config = dict(
    num_hidden_layers=23,
    hidden_size=448,
    num_attention_heads=7,
    num_key_value_heads=1,
    head_dim=64,
    intermediate_size=576,
    vocab_size=2048,
    hidden_act='swiglu',
    norm='rmsnorm',
    norm_place='pre',
    norm_eps=1e-06,
    positions='rope',
    rope_theta=10000.0,
    rope_fraction=1.0,
    qk_norm=True,
    attn_scale=0.125,
    bias='none',
    tie_word_embeddings=False,
    parallel_block=False,
    init='normal',
    init_std_qkv=0.0252,
    init_std_o=0.0252,
    init_std_up=0.0252,
    init_std_down=0.0,
    optimizer='muon_variant',
    learning_rate=0.00764,
    lr_mult_o=3.0,
    beta1=0.95,
    lr_head=0.00557,
    warmup_steps=0,
    schedule='wsd',
    decay_fraction=0.76,
    decay_shape='sqrt',
    final_lr_fraction=0.05,
    batch_tokens=131072,
    max_seq_len=1024,
    doc_mask=True,
    train_tokens=899800000,
    max_steps=6865,
    dataset='wikipedia_en',
)
MLP neurons of a small language model. Each row is named by its layer, matrix (gate and up: input weights) and neuron, and shows model dimensions 96-287. Each number is 128 + 32 x the weight over its row's rms, rounded and kept within 0 to 255. Numbers have three digits each. A neuron's up and down rows have the sign that makes its largest values positive.
Before each neuron's rows, "fires in" lists the words (lower case) most often at its 100 highest values on Wikipedia text that the model never trained on. A number after a token or word is its count.

fires in: "stadium" 17, "hall" 10, "street" 9, "park" 9, "house" 7, "arena" 6
L9.gate4:176061174054118143186110153108170075098108112104122159138063099104118077164130079087146129152135118119092152123135172142157113118125163166117146166091145100117169123134114130183099087080113111132099090095112141161085134107101117130140135110128132197120066081203104097076190164117141109113108109125101124188063127147134092123141127110153146150089119180146141050113093065151105120103128149219123062162110141191108139127088105126122160169080122168109092161112166166113165142134123143104061168135167127160165133116136102113084132176144061155141096073131106112149150103097116128177
L9.up4:167100157105118113099146059139095160156128147146164131080132174087152103136091119143098154110097163132108148111138111204105082125166150143110137101127142146119137180126217160143117154109099120094150202146161106182153119136129137143107114167069130079112119121107129151156103133119167123140147080130149182145129139130116101131102145124165120192074159062094194060176089093135122094149162099075147189156144154123141134166146119112192111098095077114145124082114103154106137148179046213086099114120141101108178159125106141122143112148123155135139093124138122122138176195134184105111

fires in: "ft" 20, "right" 12, "software" 8, "left" 6, "neighborhood" 4, "seen" 4
L9.gate301:134120130112124131071150158139119143145153074113159021205239087104141109166109161126127163144145110165143105127088171130094095105211164138120154156116160114164113117136162138069194187077082080141110116145130149108112111156138088217116106120168095106170142123139124099125146211156144109136121117118167106161194099079128127123091153119144127113202132183105181116144139102137153117161168156124112107134167100181146082170088163116097102157037113162110161166192121153134154144179124084117150129155131135110120106122053113127128118107098102132108091118121070155090183134049170175099
L9.up301:131131089179130085154074086153132143143133087151152172096144153154169119107167145179076130174104119149144103119158131119132097088147124061188182131121096183139198125102120102159145170143171133156148132095132103133147122065143158190118093124075146167145147085119122093099182236187101107158122107255124095171116139092116067113132118064092145172108115189108149118139135117104125109146110151079114107137125142141142127083118124102082152093096122181140143158082120163209150099187153138147121134161115106114129087137092139153142135094082086127120160083154137156162109176149125189173

fires in: "8" 59, "14" 23
L2.gate55:076087073111185124115132155060153090148117115093134173127090103124123094130152148122083143145131089126154098062185087129135174182181143123137127041132150121104168092132155149135138145060116115134139064097115148134110127095141064163141105127072154129129101165116140113101093171137093100164168109075082119120088126161112133124103127132149125127165150182066129106140118074134093161132164042104166143139145036199147194115074093114170177135103129129112120140101130139106061123053076173090121113217084055116116162126201101091072135100101100192132141107180132139143120105139131141098
L2.up55:097073152144114131202146112152183092143120061127053125121151139081155128154118096180138128133148137102096126120138084150136139126121162116161091070114115140100125079088122113133068100118167161115193107130118120128106145114128112099175103092079114132062139087093107162092160108107074090091176138088114158081104163133112135161083086095147101162137177126079160146116141136179106095118110118151101148133182123120124164144159118065143157127083199172104098143161161113112143124097185161106192114112133134129096178108110117064158136170178125110127131137143131111115116116100205158088

fires in: "national" 25, "texas" 10, "illinois" 7, "latin" 6, "arkansas" 5
L8.gate483:043105151156183097217099169127115125143162044148088155135123068123139106093125132149157120118080149193103164114087158137121132118113133168167086147128097134136148118108168161135145117102177140119171148134106125098094140125151160184081182099109108131153131131106111195173092097146123132119121118118136179094116143163162151073038090160160099153107132112084105102127116186113131119151179136077129153093173124195141087113125105105074064158173098099130123142145135123167193118065202161077082128107193156163132085160103134119135107148149134157097104105163128122091092157148143106148
L8.up483:118178068104141148110138106121133145198169090132091137147129134083119125122135112123110119160118172136178145067133147092128111140154108111144110113119171145122165104160072193156091080155134159125091169129194153161165207123119134091122153117157144135129133112138151111091197118143122105170145039173119115101078190097109175105116135110058119147147098095090078161141088137080144177084096126108139052134086113085158138118117069116109068106122165123120137095162145063107095138134181088204109051062073095126154115152141185114117177149116105117110158078119123171095170076090067150092

fires in: "high" 20, "lower" 10, "highest" 9, "higher" 5, "nhl" 5, "low" 4
L4.gate506:112083174088141123102172109114102183104115122146114131136129110141076062123094183066170129121166123136165153120051118139121076121109081108105156138087050116099116145146100099074045142163129153191136210097152063102179126106079151156112132106125167111162127133103187111136121114113178132066119126153101190087085172114151111108110137112182130156138143124124146149154093147139160053093098098128149125161168148140142090084155122105114131145094143116235102063139166093219177179154154125140109113116121113212122156100119102179069161105133156088129162161131133128109161144127147126085
L4.up506:163175116114107140122122150137125107136134144110039105183113134086099148066195151152101150085181115130056130105113112119105113122113110136172152094126147111188093183148149162094120051106054171191133132145159094129159109131095134147105111126123159126089204067138117124141137167122048144108107087133106119094106157090118156189109126080133153171113114146096138139175139140131118156120130175149135132179128135142147152083168087098189145133120133183185176107154132090102156078156079095120109123129197167160086129112122149173131068052167119135200128162150109170083113034177071101170

fires in: "the" 52, "s" 11, "its" 9
L14.gate39:180171115162086122136135125152089196137120150107101100159146071193141191115134113140164078144166124111147128132122100134121098112180117131092105109110144103061113099118160114194129124144142126097129086159122116147102117107181144128119132125149139120070098136104086136126103170152137152152141152129200092068125088151141110184130116091154129142091177138102136089148162102081107127066090123125103114183125156166146135103185141103110216136088125136112159162052124131111128127119151120107133092124162123144111127157118078166077099079137166102101086085111137096132088127154136113083
L14.up39:206156152113096100061116151102114135107130084130143124135115109127142083114117102134103083150151192084112124118125112124096176153083176108070070114148198085105102130108169048115064114170114064129114134182110122150143069145132096129109140088144150125079103134125112098162108121114156088133091154158140121086134129105122139111132159083153122112129176138119141126102174119122162099132135143136112054120092213146079133094145195126077181166135147097095145148132083133093190117091139130109118083139145037087134152154118118180162128129131130094142115122129151080152114163128103101127

fires in: "to" 34, "top" 9, "tournament" 6, "together" 5
L19.gate457:174145105169071126171094125198118106085162132070075175167109201107170104144178149080090109132106121103095095137108138140111110161150195109129156166125116133105177169091107158070182122166086117111076100085175146172137148131122088136108177071154129126129163126182117111192174117212142173081146074110193139140137074174138111032150126097152162100151069090131063173148116150177095182149084153110158118184062114180113136135112038172136187142119135144140154144093159159108112137082147118128102123090118140111119128110117150132146117082176115146136137164101096127132164135111168113116
L19.up457:140142135140146113150088164144120081096123070150131118107160150149139122145158095114126165148121151096072114088143084097138103115136126106132059180154113048109155170156120104119161174089145154035152130126133124179125102133087121181149111098152096085189101095145164092152138117133139065074078193110132120101072151055146115104116158070120102149148101080089098124164153124120171150128114156178216076154113144154089134127150112099129142111078119131082115149123158106175046162143114118121048129118129120123148118192135159172100111113128107062165108122103095112176147054122216142190

fires in: "after" 23, "at" 18, "on" 12, "during" 11, "from" 4
L16.gate113:164054137079141166160093156119121087165123137112143064199137125162102132145045128134068100139103139123116156175186150170106150111126130149122186126169118198082130118141125111106140145144116132149122152067128149115046076172024133125119137190090142065158139107149080158118128080091121095084090134137057092094088088069163127120120171177096131100097144084110094120162112136120194126079133166113106073144098162049118075126159137129155102153057110169134115182131118206065133116150159112174117107124152181135102170146169131147168135118136103147178162120170089181171112162147113163102
L16.up113:157127162107078094142133168105113187108146129164126125126137125158132113130064167137073097086112102117138048084144112195088130100119107129147119123114083194087157163161102217121081102128112177117123160105130119174097184124099174109154113148134121161128114141180152111170124148157169145082113113176077122190154153131118119123141175129064130152100100151151148126125144063124165097136183119127129094114155092117156098116184071146145053094216122143100097072142106071117162138183111087159137116128089149114094134155138111153128148196158109132137144117149118150085112130106124171124

fires in: "in" 62, "after" 13, "to" 10
L18.gate204:162087133110127158129067095168131111161079140091121171156141184096167136088159122036179188121090118101140149105095129170178100105179100200099178158115129091132190105150183099101229144158107168120123074124057129091145115129195116106089083159124165155109128135105118131097193102082115168096132087102117143128123130083105097130177111171167156152096134170126120194066090151085164126100150154136155182106105090191023142179140069127187133108120150077063140133129159125086145130068111105097105103098075179052119101133147130095153149124094164110110140125111084077139119126140097106126
L18.up204:133134148097095126117127126131104102152133140121156079089091143103113170094116044132091098120091139151103100119082160112086132147142094128117100113123111167089131141140154111165139122159137148126094103121117118125092122215118201145136111067143139144233102127125104145151196100165083075184077123074103133120146129092177157091127145059109124067159128157101091143110195099159134114174130098142120094121110096128098173156108135150153145149110121077094178159137092152156094138121160125186162120113123112085086112166137143174102096124165112065134045132080137184065108166177150128104

fires in: "0" 18, "9" 15, "emma" 7, "society" 6, "8" 6
L5.gate10:102124116117061210131136169153120079138129149112114109092092138075123052130132157047086128186125119095124096118104104160121143179117166108031101127067114166107093089118053154147110087161164122089143158104144107141182125114151101123171160152060137112181095162125139147100081156136148095149119156174128073134085111096131111182130160179196062154166172092121167122067109116095120075103152114125102120195188068098137123093112081169189107064162121104092086093175143148179060146170135155121143104206105071074081117097154114133109115157097140149115109149129107116130160166096099106122
L5.up10:100162090057095139123100157049145165132109053152093110131114125178095204143119136151128137132199158106169119160140151129114164180096093197132178134128124142139136112138102114151131055132099115131110156128105135139134197069179099081165074094165139126070134173124092121112088100135129147200118091130106106100119099117128150099102084119168121190125126182117153134157086122137140130079152108139114124081153106190104080090203157170163111131162063113074095135154132184111124144109137174111091136150178161152129136150176125067183144128089095107161098133140156153186121155118168152081

fires in: "her" 63, "my" 9, "myrtle" 5, "mysore" 4
L2.gate328:115084120093081103122143124114139092166094125149111116098144084103129142107174119120140174124116133094073166126176129178129105166158053137144116105189114084109131135095091155151119143124114132145085130136144175124115122083130118092156157073086154066115117143104120157050124149113160099130122133099113122126119123160066152105154105164152108140102152140063121144122145065177198184161160083106126100100119151209150153139149094165134135078119113119142164151123159094126154144078132151157086178168125135161166200048142101200082096148108132148097089129065116104142171149143125156124
L2.up328:083113131133053146145150131126130116114070138156091095137146128118106108085173156144090144072120100077107188138117133149110125167150110135124148102097176090128150138138146170150128174086131113106128194099173135136121155137170142082144114166110121120086052146143168170142199173160115091089149156120122166116117123159128114130105103126136126102115115091098137137139146111187169099152175143071145096100089157086082106154062107116147138134079104145157097158130090138102106161157125122142143167129083102121141134064174155125048135135148101162080159187072119132156081124083154120177

fires in: "was" 25, "is" 21, "been" 7, "are" 5, "the" 4, "were" 4
L17.gate248:105110108120152158137168103175128076085151125078222113067140156069101094109080167099177133138160099144155072124220169115131148102167116059149089168098113118113193123088145161117152131077143113132134152130122109108081142135141101150072104108158118108133101171117134113089175130142173167127122147117070124070108142149180134150085201132127152109081106147100132073161142101124111151134156161126083108193182142078158110126137136114155154102140171133151086152144058116121084106094152074123063177137129080136070140162106117161127110148145117158132138135163141167085096132132114050119
L17.up248:152156147149101027124146169123106111149096101130139142161124179153162124088155107088104102144091200164141092126146145061150142138121162132152162173153171122129087151130103152073184134121096147121196093116100072148127117096125124075132152158137114149079126120166100129076079145094163166111178075153133105171167139178127130090168137200074181154139108062090121111165133074141099057125182085160129071110199090148156154109086177143134164152122086181128082129164092125110114099142181142092183099100063156108135071143155148139147097158101144102184083087141100118103090151109110091116

fires in: "southern" 15, "northern" 15, "governor" 8, "government" 8, "eastern" 5
L18.gate247:115137148116178116153142115139129099135134122170148150138156074103091178057059122068087164161121117130115099197072156103125100105159147116081149120125106100088120119140148090149103117103139113114183174073117148080139140125115079139086140155165104178085160139056077134135124119134056133062112115094131077132126107141103116135128145112128170137063037104162128087173105201067118099147075151127141193150151177145088152151172144126139115185092146098152131131186119112140137127142144157142138084143123092115151157130144060097188118105118162105130152142121120122107099151108086101084
L18.up247:094107195137132151210163122091097130137062151120201157132169200144136145100079147164134165135097096129107142139059146101141118131142086156131108059090145090037214172141178104118147176146124104167196087103092119106120153128098150066132147132134132147157117154082150085147133065089073130148133143171159134137088125112095078196157126078115142083133155119171136145196145138141147133117114111171168094098137102146138157090134185103131098076098165122130135127134122082105109148093136119149085220064143154159104079139191116153122137166140134117089105183152126087107100069145101146135

fires in: "south" 20, "north" 10, "southern" 9, "northern" 7, "west" 4
L15.gate378:164146161133118111143069137178116071145107135150129096123156138172091121129121151037135142130139118128123148126109135092152157114196145094159142110156152144079129138110154125122186130203062207122175179144124170148117164119088122146099085081152089105093139056109083166131122174171143150104137125158117116195103101136137131170107144044084167164098109157157143154158085077122108120129098191212108137166081122115132071131130071119095130133097102147116151130126164138152154107165173119190114099137105107119119066088201181138131166160068073107161122146119122128110150156099149117101
L15.up378:108173142156107139097170127162131164116140116114136153096162117134076122198155182089110126088087135105107102128101119128084102134092146104186092084116129132158115096100140157144173136123121107122191123150057120189155149070150165152155136091113130143118119171099062113112182117152108144179117124150156183157123110018085032122106137123155132171180093113184129097160129184145132156119133097144148129133065104166118129086146108108143149153149118111101109182186164125109153070141080141143168147145151100113128068142084163082082102187120186127123141137050139089144143124143154155128

fires in: "on" 29, "from" 15, "find" 5, "financial" 4, "one" 4
L18.gate358:167117160101157158135133136094172195089124136125175118156110115182111159113152091162131136118134181150100118100162112125159102155141156165120084103117101147092177078091149161159144114151095080045194143128102108197137115108081170110134053133149118111118128146145165109125172126125065165148100159063135116059129138083153130143093109108162107087071080121103102091121141142073201169080163165151113112162094085142126150144154181153099164112099119141088175138134097142131091145102117117074140080099152104112092176079121156174097129117103075101117078116142150096172074107143114134101
L18.up358:138104114152112133104103164134152121174162108137112083159160073156089098182062133204139235145092093130086090136119157180112111164112123170114156196079067146077169103103083129167085130096115133177094083154100142153108139130103087164100078111080138093172133137165076127137074105132113130115138100162133048142133153066086091172146138115155168101073058121114079088110123134057204109117162182115128120136106113094143092107122117155118145160128116127094100124167140090156150131172122122155114169166197169087066182089098125140116087155111150137054138084130144087129129129128130102105

fires in: "0" 39, "1" 21, "guna" 5, "c1orf167" 4
L8.gate377:076134114147131130157126087072178096147162143131088069155143114129135155162129202102085186110066166152092106101129169196122134125121130086146125158183104151163110106142070121170102141130126137160108176121148097158202151103138152059134117092158163156097132152062132160138090102107104160170138199144145098086131163094135084097120136108107160135122143135141153177097160155150134163144192122148137133171167119127139122142095153186152065180164127141150164103155152134181155135172076187164136100100125142139130130127180149140176107141145149108125084142059158156137142146073122136121
L8.up377:161159129107112107177088104101158088141149186178134123134107143144147148152081122107093177091148097145110095094119178101131098132107120075060174159153119133087114083101099086155131194116183155136118110141152109061157124120171091129123166096104120169133144118144142125119124105084179065139176168119105056140109079151127132060159111133150155095115132155103134148088094098112102123089088099110113056118157203067132099125140108080190122144163089121129144105100128153118119187059122079137115113133146074132198153109146076136077145109175106115106136174108084179116096139111145142176

fires in: "is" 29, "s" 7, "source" 6, "was" 6, "serves" 4, "are" 4
L10.gate397:139094176156087146158153089081090145110142089177153092101103163142088086116129074129115173120151130193145119071192112077104054136141101088137104109112148094075092153091151102079155110113076082060112145122131107131169124144110119170094159138154121103114124136145140110142091150158162144148185109133111108127103147098114098061134143112094121147111056119141115073065177136110130127180101110141144125192124140176150119031100179102124170096128186112160141147153133143144095119148076195131164061146084077122098107160111155139156172139082092121185165165141138164123107141113122185127
L10.up397:111151171102086099107087119146132140170095137151127088150201151113176089111141131156143116183105169124138076131122123123139134180125093150171103154136152119156148101092134071153148117098190180121127141124128123117173129168157165087176170099097188079110112188145097075121130099118121162129159117054086175100156110156184140107148107136075100071059118163084144084093159155104107168101082050144104169121105078175159167167163071092109126195101127169094198194112099139152172144116120147070088127151136078155119165050198161162123115138085120095095116138149168122110123132151185136135

fires in: "southern" 19, "northern" 15, "western" 10, "government" 9, "eastern" 5, "governor" 5
L16.gate436:119048160112125124078106156154079126162104123150148133099117094166083170104194168104103114134128110076176127169101122147091127088115104143147062204161203121109090089138175184140112094176203170120151146110184138149133136170115091175095134122128111135130153099106112171174065134174085107147191169094108110086139119095128129177121144136143162120121114137095147105120080158092159134112037138154120125128144113163127179146145070159112073130068112145139154161179174078091118092188187173113119174159082108195155207171152153132079092141112118141115146157091095099106168094144158142082
L16.up436:157106085125132129202093153142080150157131140112124126129162137160101081103106158104062120099110224116132113151110085119117118158159166141149108146187146126041139116063150134215083102028134147094146107135075110110141096116136160117126037123106117119170154143110151154122112128149119143106193168169108109166076150153075153185115105159129075112101127143137144140207135095104159140133105138148116139093093112176168122070096127113169134106143124193099195164128158116116061114096131179088127186145134158101104134180101120148060209109121146119131110139103133150113138127142124142118

fires in: "0" 43, "1" 10, "also" 4
L10.gate217:109066125172093104113121178071136101198102140104157135170007147138164104134110132091021123084056157107112119156088147116109095134069074150109096107131054081039104139124112109104058108100132165151127100112099069127162123112131110113115109109134134121155120103081116124107126078113134072116125061146114160099129145094148104104137104097136109098124148090092137143122163193127111145089110110116124105129099090099128123142077090103107064074119121133141194123182074126093111075135094091182102080143100130160104118078166083078127111131114132139087168135101080158081106158060160122107
L10.up217:147154158106082163107146104105120199101130073158130092064096160128097173165121154130135134121147123068116108156070092130162124131207150124144176157079142142125130132115181084095147150108105131147103145118164068096126105123166142139137129127111112146109148106109117127151137124098102113120142155132095148078170072173159111125139149119133112107070106132133126126125143151194026094096161128083153119144123118131064116072159099113169172132201063109094163152098147165206094171135166201148143141090128203136127156167091129177081117130120147108131070174129158177117154138055139160112

fires in: "his" 29, "the" 17, "her" 9, "s" 8, "its" 7, "their" 6
L18.gate186:116092125152090117168125188129158110117144116095133120112112119168129126099082167172132097166100115105149148110137152119114126119065087173120103111179132166077087158171128088115185166136105098138139129144138163166175180103088199135135165098120211150143126150157125075165121127115133074096151202162157129118125110102184147190138185175111123112158177154142082127141159112116131116126135135164153157170165138140129197126124093082074137134130095176129063172112116068092107098141157133114097086163111124100094145144100125139158084118144094117161111152141068096096113132149081133103
L18.up186:182120164089174076122120122199111131131177124209137144097157136154095075135102090182104081156064173104122103101121168129180176087091089126155112139088194157145120129144126167035100127154127117139074118150085141169153115175107083146137081099203158096108144115137093155138123221127105086059125166139147129130108101112116167149115088099076130119097116086097177135094144193171099167110104140109171116164150140098105117177140148148141154151150162187176123181119156143102153143137164124140207106080163154134133130132159164187122113124149102085155179133114117119149106175112139154114

fires in: "ft" 23, "software" 8, "command" 6, "commanded" 5, "left" 4, "microsoft" 4
L2.gate188:147115150102141154179128194120102102132178104125110115119112106118163089176123106123099160153138126072081184168143112092061046093146191183080138121110105134120137177116081078126152177116114093102187088201152151166112133151183116150130107098082161103075139103119128171153175207147149118176209093125047144157111119122107136168109125133150129122149126167186088110145139146087147125175105153160138149168128156084153110142083100120108071103152107135141171107130188119099186157201172147123137174141112130132154134119127159070170063110177141136108136165174095123113158093132127105079
L2.up188:179138153078092134127150192188110115115060157084174125129136142130149075109147181145126130101105168112123122114163203148119136126167111119117129137160125140123130153133125172080178156136098156157094179174125075117076102118091071132109144134157147098135179073157143118171113149144133187084160125168151086095078156132155132086164186144074121156130163212123103191127113151133107148084094144161122126127172098118168070067093097077130110132127102174104102103140166158106095137136160154139072147110111136066133116047176113148161135164072103106099089106095123127161109106168128131147

fires in: "on" 60, "one" 8, "score" 7, "basketball" 7, "once" 5
L15.gate389:098128139083161131118161094085133107119154125079123108177118131094153131124183105059126148062114102185124199144101102169152088138088137100138142106105044131101117103135121093114118174115104136168154120143168130107164101094124164178102065152130197173116138105122133096170103083133128100137089115167181101133140123118126107077090140152177165172112090135151070084133146124102150115058138148085156157136141163099182135151135082137110149099164166122084117085144136106090134177111095087120114106135109082110076142119154121141056109129116151143092143113139103040114083160170117116159
L15.up389:172107202142128146121107162142159118088115084071090099134168141159174130155090129164136086154086120165065138094091144116117129166064137169078109171125074101114153106130163111103132152032125128146100157100156157128122116157099113115132077122114127158076134139096065139103092107069074145127163109144161063147126035099136087153087093141144116132175114126115122089175124037131124087128100066129154119185125105122215099149137135126168099117063116164155087084135105115170120127185099120138066164137132140104135107171115072151129094152113049170067130124132034099147127113090131133149

fires in: "republican" 14, "democratic" 13, "american" 8, "central" 6, "away" 5, "democrats" 5
L9.gate537:099143074098078106117166103083129089131151163150099116104131155128134162089122158138103150141116148144177130177090122125135142130104198160135105117148142177123087084083161069140153128118143071100188151125108128121115165178126115179122151179130161129118105185109166109173116112126121072093152069146141194174135121164058142113176145115106107098088137127116196120105143126150087154124124159101160077091141055101164146108115081082072114107149125088083136114120128090115121106159125145132113122060103177132120090121155151088088168101146136116195103152144083072093172136114101099090
L9.up537:126158146096145150082152171065117133082097149074100142164149121102121108178094101143090198127142149149151160094086102165141104131068126134153188102123105111102097144094143145171179179123157123181158095112145108044104091182195135162136129163142176127075136166068160164125164127159121145110100138141174167101143179149114072122144063115129150103085167136081178107106128110129121106139109178148141095149177137103177107139145180165144055115104134096147077111097135114160103104132110126091129113157106172173141153127122094140182139198075131127159171131155030089098111101135027133159

fires in: "the" 79, "historic" 7, "there" 6
L2.gate536:159120112111127179179088191104102103131141049113191141123147125078071142086139183143134106091176162159104167146084064098083131127185129141141152140145097159131063105136149080166156124132180103156117167088106142195135142154128093116134117092211194137148085106125140112155131063135120106105101155114135143038105132171148137174141104147160155097140213154144128125153090147148113164103132100096195079166203119067118115125106094114130168142139083108080084136091122114178157135182164150109185079155145078108108108153146153072084164140088114149177071127160167136132168170056170136140
L2.up536:172141089062105088127154108154109095105104062146165117187147147085103093158191050115108134134140182158178117145123097159123110105092110144144118111171125123111086184127158133168152142101122110121145173157140132154136163136113156089110154115162113168132125099157086131151147170134126131099150169166108105147089143125118107135120130127158100159142151118151143102087122163141141123074078079111111105098167167130124085185165110101080096154139111149122130111098101117169152134114118102113145091140102043116169123137181137163142120135100084106104104160140142080140149206132041128125

fires in: "the" 42, "a" 31, "is" 8, "an" 4, "considered" 4
L18.gate305:164136154156155126123106078092170160157114131152115131150146132068097141108128102096135067130101160154103123071123107126180127161156123120106106128101173164183121188141152130122118156183104162090094176052204148194144166143081108167178137129064157107069124126145068150124150116118098146126137149177159094121153154150137125130127157142061096094136106145111159106142164122181098136103141154106102079130147077090126141131160111096120126056121117084107133157158087136130199164122143131107100124120157072157161103102128171127055110077198104168122185132177131150152010137160100162143
L18.up305:153108096113112132169122165106141136194128100131059098127124156142132094105129088121082107114141172076102161106182189144072136130106158138095146127145179138155105067105114132112174194089115095115135137167143096120034149114099122127137112070070086172110110197170141176104065133150089164148138128184103141164143076115112177129137148159082205111157149140138106091140145118135085111142121075164179120160133114109118156148151073156113144173108087156052173146091129115157100145146119190139127145068133097025161051168146090118106079099113051163092158151140084141124119098151117120122

fires in: "the" 35, "to" 11, "would" 5, "a" 4, "we" 4
L18.gate438:179092170116147125151214143138119198175097066135126131146165179148106103139140105135097105088100104081083086126112125057189180147145104141125162100151044219156144121145086090057090138193162121131133155095142084104092191139152113093123081130095147154098124197191122145159133191132165116138148140105112109121131117120157098111084136157037136135150118130122106155167125119119065094083118131180126116172134143164152147120143136110116070099072149156114148151103109130129090145100123133121110135130143129107108134159074153124133127103115130127163183111060152141092125177190136166178
L18.up438:080043089134135133161058141158141177113109117124138025138175160117170110138186170147128154176160139061096125098156110083144127172126098119134163130127184076190101096121017063097166043154129087136135159179165140154121128143084086176107175100124133134131064170091183133179076147158104100137119167156108122116119149096125126118090175132156150046169129125181085143112139129149109162057088151139137181102096132122154102106161076140140136140116115129110101197155155101114058233129117092177167123103145123094113124200079185090118104108126050127184124170123176139141143097112169060087

fires in: "for" 51, "of" 16, "on" 4
L16.gate11:127116151178116120179154115163152096171128147088141159076121102165110139146066122088159129125091132158127091120088199129082114090097189123141158125092107156122074145090153155162168122098109170113203134130056161125125192138128127164127099169190145117165110159086142115120126141154099117109082140142165120103089107061136123132130138137161125148152175102178131100185122101158155139099138183121144104098158073083190128112103144108180156106093139176091083159094107115137160153110078030065123128132161079158124072131131095174192128200134091179144110080205160124104106126077154124154
L16.up11:088171118112098126144111138147149108127160127095121157121141117126104133117149147107093183130147106189160098145130118227148072167123126178144125105124130084165129115177155139127184171164126097113102183131100156097192115120139097107158138120114187099071058143131118112102171135125177153079130152054186119120171098087133144119167118162144137048139171162119117122123119088154133073071206100152141158212128095180103178141127116118150127122082153142047118194154110151154141191171109143128140104116194117057167162081194120141119076101092062116129127151090130143100129074071161146124

fires in: "an" 47, "for" 14, "any" 4
L17.gate384:151165142110172154135146083103156125143059174130154157084143156120136113138115136110205141137125161134189114123107163124106042119154088193045158183086144131108145079102132209121184087090090138104188110158065106190153107133122115127160171149123125112072127108112114090145078127097103148087118085089078167136170091160127150029145165160125123164117120129169159179135110080087131155095124186068156082147120119107153089130107132074158178129176123125132082127147051110163168173100143130096191118096125085118094114114136125079144157148152127183156127081143139101131127108108129123092
L17.up384:094087136195107127129093102111172141166152064110112166119112152165091092128134095153099123189131124087143142174103129082114159111078078136148101121113174101102132120164127123116110102143181156096091116143117147151104132112127110110146148158106099104137143186133171108153138109131178094067079110158092104162073115065131157158091117179179131090141097101082084145131114169134152121147124163187157110098102081112137150189038147152149152162053142137078101111117152099113160120176108079099173166109087127155093120064099107122135127110114123121065155164067132177083072139142101120138

fires in: "later" 30, "well" 21, "after" 13, "helped" 7, "before" 6, "also" 5
L2.gate524:147156134115066168107090131121088060161148175064126050179120081160073115130147102136097102109146098125175135198096112053144133139080123099095126134096118127173132142151085114124105093062192108107172168156205132147115174128141127121145158114143099151125096122161103107135111087153147130144148054105148150166127199155159164070153135109121122082154154148112115147126143116115120102103099106149134112135105158136138105127123098096121058104115143103122161103152079087103125182090144123150149134166118155104186136130162173140124117092099131122060150159176132107033151120164154115113
L2.up524:057113111157105146080106153127094141090083068141115129147191121123146156161085175120147133135106108104112118183118092119147085109099160120083122155091115142049154143117103128109114073123113134113097152117142080173127176158100089142117130105179141219142166176138132112100157188093125090153111122098132135125196172100135099166112084142111165145108182132088160117144143148168098147129182126102126087114112100148134087109144125111167163092077154172105130161120115170025213153161152199177162104137126160095122159144133145185197113116094169144127144101141110028183145140166125115092

fires in: "was" 46, "were" 9, "is" 8, "of" 6
L17.gate50:109090182087127181184179064125140205153139116138153150167158108138178148130085115146103154168074148089129155130070149024128116157076121108155117135092135088077131106107110152155133086114099122125088106070067150133073095151101134138099095095116086116162136159106107121130104159168131138143165195189150121098064079092128128145122168159120146149143129089129105110057132124160158103122159115126106141112129060182063109189113121080173174088133128124142198094160100118101183145123100142093055077143157094078170166107112092128117173110158103053144123118211102158109183190080130122122
L17.up50:044127123115134185083085109073155070106194133137127092145142064160112109153115131136136071123103141132105085138161099096085095154120136102090137121128068161118137098127130139125082139121126148111130176110138105091190149119107165146139104087121139119098092157077151129089122163130123186174136184096145147072079095118097115109106069089111109131137174131107117100173125117169096147167161072130120149116103138131175093113124114097114122145138162196132142168105133173147119121076139127127133083092129191167081146152170154085098125103144109142108179188106148100134107122126092129134

fires in: "this" 29, "same" 14, "another" 9, "such" 7, "meaning" 6, "means" 5
L8.gate565:110160106123100075096115104192177119148103098124167106082074115141111127135155105100155122111109136068117191073152116121123132152139106117128137102080140213173095166133099112106149169155171134133114088122153143144136118147109105137131103173142180211073159082159111154097052171198119146109128134156130129175102174093158122156151089115115128180152166144177112128076089103171159134129134128109124101135136137139176113101141095106192153135075102121162138150146119060121125102140148189119151129149130122155106092146127105112126182103101164193076106070089147143101098141088134163088
L8.up565:138127209118088106135155145191142135063114029208144129117124103135106121146090172072113163153124130118039119143148137130119141108160114150079161115108120099169135159147071154076131159131114113175072143167132105094183123206098159149234133106111080107072155142080135157067177184129098114115111126111136148122178215102130091163118101125123104191122107078099068150114130122124179070093146070141143189159142156109122130117144104137150156120120143070119108131111123116144132099137155101101149132110117124136124128099094094147097128080129145086156100068102163161073131052139185145068

fires in: "the" 58
L19.gate420:167098118115177147180025092074092110097170085173127137199167143157107181123161167158161077098145149161176118130058066146127091134120094147152102128207046038140150093110145138145073104168042135106122169148132115149142101141067174108098124099173115081084167084136118123169151108086125094190143175105166107135124143165145150160144109098119167122152152112077169122096130147121116090094181135135120125187164128100136121077100129161084144143178128123136116156082148122116180087219193135085154176164112142114124110170164124111142147113168115143081150170120136148129168084124071105154
L19.up420:146056086142178190102145137162089120076166150160172131160166104166153139122133171154160081193134119109158102089110155097107124170180116066105100121166130109141124161187084163147094133079117081124075096143128107117103152103115104122122139149121145191143146129095067093128104157120157174160108127148157104163164081104169188149164158064118063178054136100131174101162132120184154085099121159088086165101162096159161104167164109113164143145171093198174091132167122073110153117118104126119122167167165099154101100141184136077154089053081116121158153161149112104192169135146163084135